Weights of a small GPT-style language model, trained from scratch on English Wikipedia: 775M tokens.
MLP neurons of a small language model. Each row is named by its layer, matrix (gate and up: input weights; down: output weights) and neuron, and shows model dimensions 368-431. Each number is 200 + 20 x the weight over its row's rms, rounded and kept within 0 to 999. A neuron's up and down rows have the sign that makes its largest values positive.
After each neuron's rows, "raises" lists the tokens whose logits its output raises most directly, leaving later layers aside; "fires on" lists the tokens most often at its 100 highest values on Wikipedia text that the model never trained on.

L4.gate894,222,190,180,160,206,205,165,209,201,162,210,186,223,196,215,206,197,180,166,205,197,208,211,223,209,229,223,163,209,200,190,195,214,166,174,204,165,156,208,184,198,194,173,205,182,224,208,192,208,211,226,230,216,198,160,186,218,181,250,180,194,223,201,246
L4.up894,195,190,198,191,189,168,195,193,193,165,202,213,203,194,232,217,182,189,187,235,168,234,195,235,227,203,197,181,209,166,212,193,214,213,174,212,180,202,204,196,234,197,213,238,239,216,183,189,172,191,188,179,222,232,210,199,232,171,214,181,191,194,227,229
L4.down894,206,214,182,206,207,199,171,204,186,190,173,172,184,268,184,192,202,187,233,205,179,203,196,217,183,199,216,208,201,230,152,219,181,229,207,215,196,196,189,198,210,231,220,221,210,191,192,210,203,195,194,179,201,220,228,196,209,209,186,217,198,199,235,233
raises: ",", " in", " and", ".", " to"
fires on: " January", " Cal", " Liberal", " any", " Little", " Kaz"

L13.gate461,213,205,213,188,184,182,118,209,176,199,208,184,198,221,192,207,201,197,188,234,224,210,198,193,235,179,172,174,194,195,180,201,198,194,198,171,180,207,231,214,180,163,189,200,205,221,195,220,169,177,187,165,202,197,216,225,193,223,177,199,193,222,189,206
L13.up461,202,243,174,167,193,195,194,155,177,188,212,168,209,182,150,199,210,184,204,200,197,195,172,209,205,197,191,240,157,192,187,211,218,212,192,197,228,187,177,190,212,205,237,179,183,196,244,203,215,180,164,236,210,203,220,230,234,199,196,177,189,209,202,193
L13.down461,191,189,214,216,172,209,191,186,214,220,238,200,221,205,183,238,244,195,234,219,182,222,212,198,199,171,167,215,176,172,205,201,194,228,195,239,234,189,195,191,192,180,207,209,186,197,197,198,209,165,201,203,162,202,204,229,237,190,213,220,220,206,187,220
raises: " them", " what", " these", " any", " their"
fires on: " of", "8", "ran", "'s", " January"

L4.gate885,210,223,212,201,179,176,198,216,191,223,196,195,173,240,178,245,202,195,179,197,193,184,201,235,187,224,199,178,192,188,244,202,172,204,186,206,190,163,207,204,199,207,175,169,198,200,196,213,199,211,217,167,170,198,141,185,187,207,216,222,194,247,200,211
L4.up885,216,187,169,193,183,203,196,201,199,195,196,196,190,213,217,200,204,200,192,203,220,188,203,205,193,231,171,194,208,228,212,206,201,216,218,195,176,184,215,186,207,180,195,191,198,176,189,219,178,211,216,211,182,200,196,185,178,207,224,216,186,216,223,180
L4.down885,199,226,198,200,206,219,181,167,201,148,191,201,192,208,245,206,192,212,156,222,198,198,230,195,212,186,205,204,216,187,187,180,194,214,178,199,193,209,205,188,213,220,239,195,201,197,210,186,164,206,214,205,203,238,197,197,205,191,175,196,235,196,201,190
raises: ",", " and", " at", " to", " of"
fires on: "ue", " short", "ver", "uls"

L6.gate1422,197,195,179,239,207,192,222,169,217,163,203,191,186,210,189,234,224,175,218,194,175,225,199,208,169,222,218,217,175,177,238,143,212,204,163,160,231,219,190,206,184,206,191,170,192,174,210,179,190,199,192,239,201,196,196,180,197,199,175,243,192,178,219,172
L6.up1422,170,165,193,209,230,187,218,196,223,187,210,220,207,189,208,226,240,185,219,230,190,186,196,178,205,202,178,187,188,186,223,162,186,203,183,176,211,228,186,213,163,206,223,216,193,197,198,174,200,199,224,218,243,163,224,188,184,204,174,239,219,200,192,183
L6.down1422,206,197,214,184,206,188,206,208,193,210,177,215,224,218,200,186,174,189,199,197,210,179,212,171,201,177,194,203,181,199,180,211,162,202,215,245,194,202,203,201,181,187,227,234,246,195,208,225,220,195,173,165,224,200,241,189,190,217,201,149,211,211,203,210
raises: " of", "'s", " and", " to", ";"
fires on: " Cl", "H", " cl", "-H"

L13.gate379,192,224,198,206,229,210,194,225,171,209,175,199,186,178,220,196,184,218,188,211,244,198,181,257,192,218,190,189,214,190,204,172,223,185,220,216,218,170,193,194,170,199,177,199,196,176,231,234,203,222,215,222,173,191,171,225,207,202,184,201,203,216,191,208
L13.up379,207,216,221,178,186,215,197,199,193,199,150,181,212,235,191,174,192,166,181,216,230,177,195,217,195,218,201,208,201,204,189,247,204,153,196,216,222,161,205,201,191,193,180,199,219,211,221,204,186,191,206,184,204,204,191,185,213,192,185,188,178,205,223,199
L13.down379,162,195,193,205,152,198,235,207,196,208,191,212,200,204,212,211,195,178,182,232,173,185,167,252,231,203,223,204,174,222,197,218,194,165,215,211,231,203,225,209,191,200,191,200,217,205,208,197,220,218,210,202,177,192,213,186,206,219,199,194,197,199,198,186
raises: "-", "–", " -", "ong", "-g"
fires on: " ", "1", "0", " |", "3"

L4.gate1387,237,162,187,197,215,249,202,188,204,194,199,240,221,221,224,179,199,190,223,168,194,199,179,180,197,196,222,188,211,195,206,201,200,242,205,193,196,202,206,186,206,208,189,156,201,180,205,197,188,170,199,225,204,218,191,239,213,175,204,189,188,193,209,188
L4.up1387,201,218,210,180,192,217,230,226,169,216,238,176,238,226,218,213,227,206,218,167,193,227,231,200,194,212,216,242,183,178,186,189,220,215,179,209,188,187,212,198,181,207,159,179,207,203,220,233,212,197,204,207,220,212,216,208,254,176,201,190,202,195,186,212
L4.down1387,163,220,249,168,191,218,192,183,211,169,193,205,199,200,224,198,192,199,211,220,192,181,193,194,176,197,200,177,211,231,198,199,196,226,201,188,237,188,201,187,198,205,217,179,230,194,192,248,163,174,193,170,243,194,220,200,209,207,217,212,202,207,181,193
raises: ",", " and", " to", ".", " ("
fires on: " ass", " post", " place", " Gen", "19"

L4.gate1328,200,183,189,235,206,206,190,220,200,224,190,188,237,197,207,194,185,203,209,199,219,209,176,218,200,211,167,218,200,182,167,155,187,184,202,160,202,186,201,182,185,204,202,203,180,161,193,185,228,175,215,195,177,200,192,188,228,226,194,186,185,210,252,181
L4.up1328,232,203,224,225,189,171,224,220,175,231,174,207,194,196,191,191,202,211,211,237,210,212,173,217,177,219,183,216,189,180,214,181,187,195,176,168,206,192,223,172,210,208,209,223,254,177,176,180,185,199,234,189,215,200,200,201,182,192,185,202,171,193,218,206
L4.down1328,198,171,179,202,205,202,227,189,209,181,149,215,219,207,233,188,183,214,199,194,199,204,183,168,193,192,209,194,189,190,195,184,227,191,199,209,201,195,225,192,189,179,194,213,217,204,178,222,190,221,182,174,208,236,198,206,218,218,177,198,240,206,230,172
raises: "ed", ":", ".", "ing", " for"
fires on: " used", "-b", "B", " land"

L6.gate11,200,213,200,197,206,172,210,204,169,177,215,198,182,223,187,238,197,178,187,218,211,194,199,165,207,221,182,204,172,224,202,200,208,188,131,216,226,170,204,206,193,225,213,209,178,191,183,187,180,171,176,172,211,173,170,201,216,183,215,216,176,190,213,214
L6.up11,191,233,202,198,201,191,205,212,217,160,193,209,182,149,184,236,184,160,192,206,203,176,228,150,221,201,181,192,197,241,208,210,213,200,145,220,205,207,212,213,188,229,219,213,204,178,213,189,181,183,189,171,224,213,198,221,221,170,212,213,168,186,180,185
L6.down11,177,226,202,194,191,213,197,174,235,172,178,221,190,159,189,221,216,187,199,229,185,187,208,184,207,177,167,199,186,192,177,214,208,183,199,217,201,211,195,202,199,181,211,211,235,181,204,212,199,197,169,203,199,214,203,220,209,224,236,177,165,179,207,211
raises: " of", " and", " to", ",", "."
fires on: " One", " First", " third", " Second", "econd", " fourth"

L4.gate236,253,209,205,220,222,197,208,187,182,182,178,195,188,183,223,200,214,183,181,212,233,179,201,199,193,199,165,205,218,207,209,232,199,184,207,197,230,207,213,191,205,198,176,191,228,208,200,183,177,228,194,203,197,251,204,191,197,213,187,200,166,198,206,198
L4.up236,206,206,209,227,223,201,235,191,205,195,173,218,232,210,218,189,210,196,227,237,201,205,172,196,214,186,247,180,226,186,227,198,182,194,218,174,212,199,193,194,181,212,178,172,227,201,200,168,208,226,191,184,222,223,201,220,183,222,207,218,158,191,210,206
L4.down236,158,183,221,216,190,199,182,243,206,187,169,214,203,198,197,216,156,191,204,211,198,197,204,187,185,181,216,189,186,184,208,195,217,214,226,166,201,221,216,179,199,209,213,200,224,164,203,190,207,190,163,183,182,202,204,219,172,193,191,176,192,205,202,160
raises: ",", ".", " to", " and", ";"
fires on: " out", " Post", "ights", "ising", "ask", " News"

L4.gate612,196,201,200,214,188,167,179,157,200,216,238,189,176,207,204,198,178,191,198,179,211,216,205,212,185,223,191,206,186,204,212,195,195,162,208,198,193,171,215,188,200,168,225,184,215,168,225,177,168,224,203,208,197,199,201,203,183,211,180,215,211,212,197,175
L4.up612,227,199,156,221,216,180,182,183,193,205,189,228,193,197,207,189,197,191,201,206,208,200,209,174,197,182,182,190,181,191,225,212,199,208,197,148,238,198,196,201,200,218,248,197,166,220,217,170,219,292,193,152,169,220,187,210,221,206,173,204,189,215,187,220
L4.down612,170,193,199,208,193,160,213,208,231,189,191,199,181,196,213,189,198,180,197,213,197,199,179,221,199,219,195,195,197,198,211,213,189,176,189,168,188,225,235,217,171,195,187,203,214,193,181,217,202,194,224,183,216,190,194,237,216,190,190,176,197,222,216,203
raises: " to", " and", " of", "s", ","
fires on: "ow", " who", " town", " Key", "-P", " z"

L13.gate264,173,193,205,211,183,184,184,200,164,165,248,177,207,216,208,206,179,169,167,204,196,174,215,196,207,214,174,191,209,212,216,184,206,195,171,187,192,181,191,193,205,172,195,209,214,227,187,172,189,183,229,190,204,218,204,219,182,208,228,196,204,182,189,211
L13.up264,225,188,223,196,188,194,223,196,213,189,192,211,209,226,218,152,191,198,179,212,161,211,184,200,190,217,190,172,210,205,235,214,210,243,231,187,213,211,176,195,206,159,181,231,202,204,176,196,221,201,216,247,208,180,211,197,188,211,190,177,233,188,197,198
L13.down264,187,195,230,216,240,190,201,198,207,215,214,191,190,190,167,196,201,231,207,229,197,185,202,238,226,230,160,190,213,189,166,247,214,182,226,182,197,199,163,221,215,255,219,203,206,219,189,181,161,208,185,194,165,199,200,218,162,157,188,181,200,227,181,224
raises: " its", " her", " his", " their", " these"
fires on: " and", " of", " with"

L4.gate430,220,175,204,208,216,171,182,212,194,187,202,185,174,196,222,224,162,182,214,162,212,213,183,229,206,200,209,234,174,172,200,198,204,188,201,205,207,186,209,215,227,222,219,206,206,188,214,175,218,194,230,169,213,132,184,182,181,217,208,216,172,200,220,218
L4.up430,197,185,185,205,191,179,176,227,198,190,202,201,188,214,183,198,252,179,229,175,198,196,190,212,224,195,214,219,183,208,217,183,184,204,178,181,185,176,182,222,233,216,196,233,217,182,192,170,186,178,189,190,209,167,217,188,226,236,214,180,189,209,214,191
L4.down430,203,206,198,176,185,254,185,229,186,211,190,202,194,220,192,190,200,207,208,185,192,205,205,193,168,194,199,182,208,195,194,197,192,185,198,198,176,196,234,196,215,194,204,217,236,200,195,207,178,180,189,186,220,197,205,203,233,212,219,200,217,219,202,160
raises: ",", " and", " to", " of", " in"
fires on: " between", "ih", " international", " professional", " mod", "ant"

L6.gate1035,207,197,165,179,225,182,188,220,202,192,268,208,202,186,206,218,197,207,189,219,231,241,160,203,193,224,184,163,175,202,194,183,203,203,218,186,228,219,180,210,192,215,227,192,193,212,226,210,221,155,237,209,161,198,204,218,194,220,168,182,182,171,212,248
L6.up1035,223,210,178,225,238,204,211,215,225,200,209,208,184,189,222,189,215,228,192,210,252,196,178,184,200,188,206,199,180,172,220,204,223,188,210,190,195,224,186,217,181,203,207,180,213,215,219,200,213,150,203,217,186,191,204,203,208,220,199,214,192,188,221,170
L6.down1035,185,223,200,226,208,216,189,189,203,186,141,244,192,186,205,178,189,208,229,216,201,210,180,150,189,194,173,166,208,180,190,212,228,211,181,210,189,190,193,186,204,202,226,171,195,185,206,205,208,171,229,196,225,189,199,190,208,218,228,199,225,192,226,171
raises: " of", " and", ".", " over", "ed"
fires on: " all", " All", " Rel", " Power", "All", " Indust"

L4.gate979,210,194,189,233,182,168,211,182,204,219,198,210,215,196,221,198,219,253,184,215,220,198,198,182,184,201,197,194,198,201,214,188,183,233,218,187,176,214,231,218,224,220,168,206,246,202,198,219,212,208,209,218,240,182,183,184,183,200,206,249,191,224,224,209
L4.up979,188,205,192,217,199,167,208,219,199,172,199,190,200,217,210,198,203,229,210,175,195,192,190,199,185,180,191,199,157,189,219,193,208,206,185,241,166,194,175,227,205,208,196,251,201,210,163,190,174,230,199,210,221,210,166,180,196,166,206,230,199,176,213,192
L4.down979,187,196,194,209,208,207,203,198,213,208,202,219,187,232,238,197,166,184,202,218,198,180,221,201,219,195,189,200,216,218,175,208,186,185,199,203,216,215,209,208,203,185,225,196,242,183,195,215,201,208,198,173,210,208,158,203,171,200,187,215,215,209,208,214
raises: " and", ",", ".", " of", " in"
fires on: " Be", " sub", " States", "eck", "ord"

L4.gate40,199,209,185,222,167,172,202,205,187,191,190,198,245,190,192,201,173,190,159,201,246,223,199,204,221,218,223,193,196,216,219,192,206,193,208,178,219,189,196,225,236,183,222,207,185,207,226,198,186,203,227,226,216,246,209,187,204,218,152,179,204,196,214,210
L4.up40,162,192,189,192,201,208,181,219,192,253,159,186,198,218,192,210,199,214,197,211,219,247,198,202,196,208,223,207,167,214,198,203,206,221,214,146,213,190,236,203,179,227,195,208,178,205,188,203,190,242,202,209,196,193,214,178,213,186,176,213,204,192,221,222
L4.down40,174,240,177,223,196,220,204,208,233,198,170,204,198,188,175,220,172,199,185,207,189,167,208,216,197,172,194,189,207,198,189,194,178,198,173,193,194,217,200,191,203,203,199,213,270,210,177,198,178,199,192,162,205,204,201,181,194,180,208,234,201,216,214,188
raises: "s", " to", "e", ",", " and"
fires on: "ir", " from", " Roll", " recorded"

L4.gate153,208,184,188,183,198,212,212,217,221,210,196,232,172,198,210,196,196,252,161,186,205,229,176,182,176,224,205,194,218,221,219,215,207,220,157,190,172,196,227,193,224,236,204,183,184,205,189,242,190,169,211,221,215,203,180,220,210,199,218,206,179,229,209,253
L4.up153,205,206,177,193,233,227,179,195,214,205,187,221,210,202,180,204,227,222,196,207,206,216,208,187,161,197,219,174,199,215,207,191,193,214,197,188,195,166,244,198,222,203,188,208,204,177,186,235,170,195,223,179,226,198,177,162,200,180,215,220,203,206,196,249
L4.down153,196,197,189,205,173,199,202,221,212,199,138,179,193,187,223,211,188,180,205,214,199,205,215,181,160,167,199,185,226,199,190,200,195,208,219,198,198,207,218,197,209,220,203,228,201,185,196,211,214,214,207,159,216,209,176,198,192,189,209,232,204,176,206,219
raises: ",", ".", " and", ";", " ("
fires on: "21", " Law", "25", "8", " cor", " forces"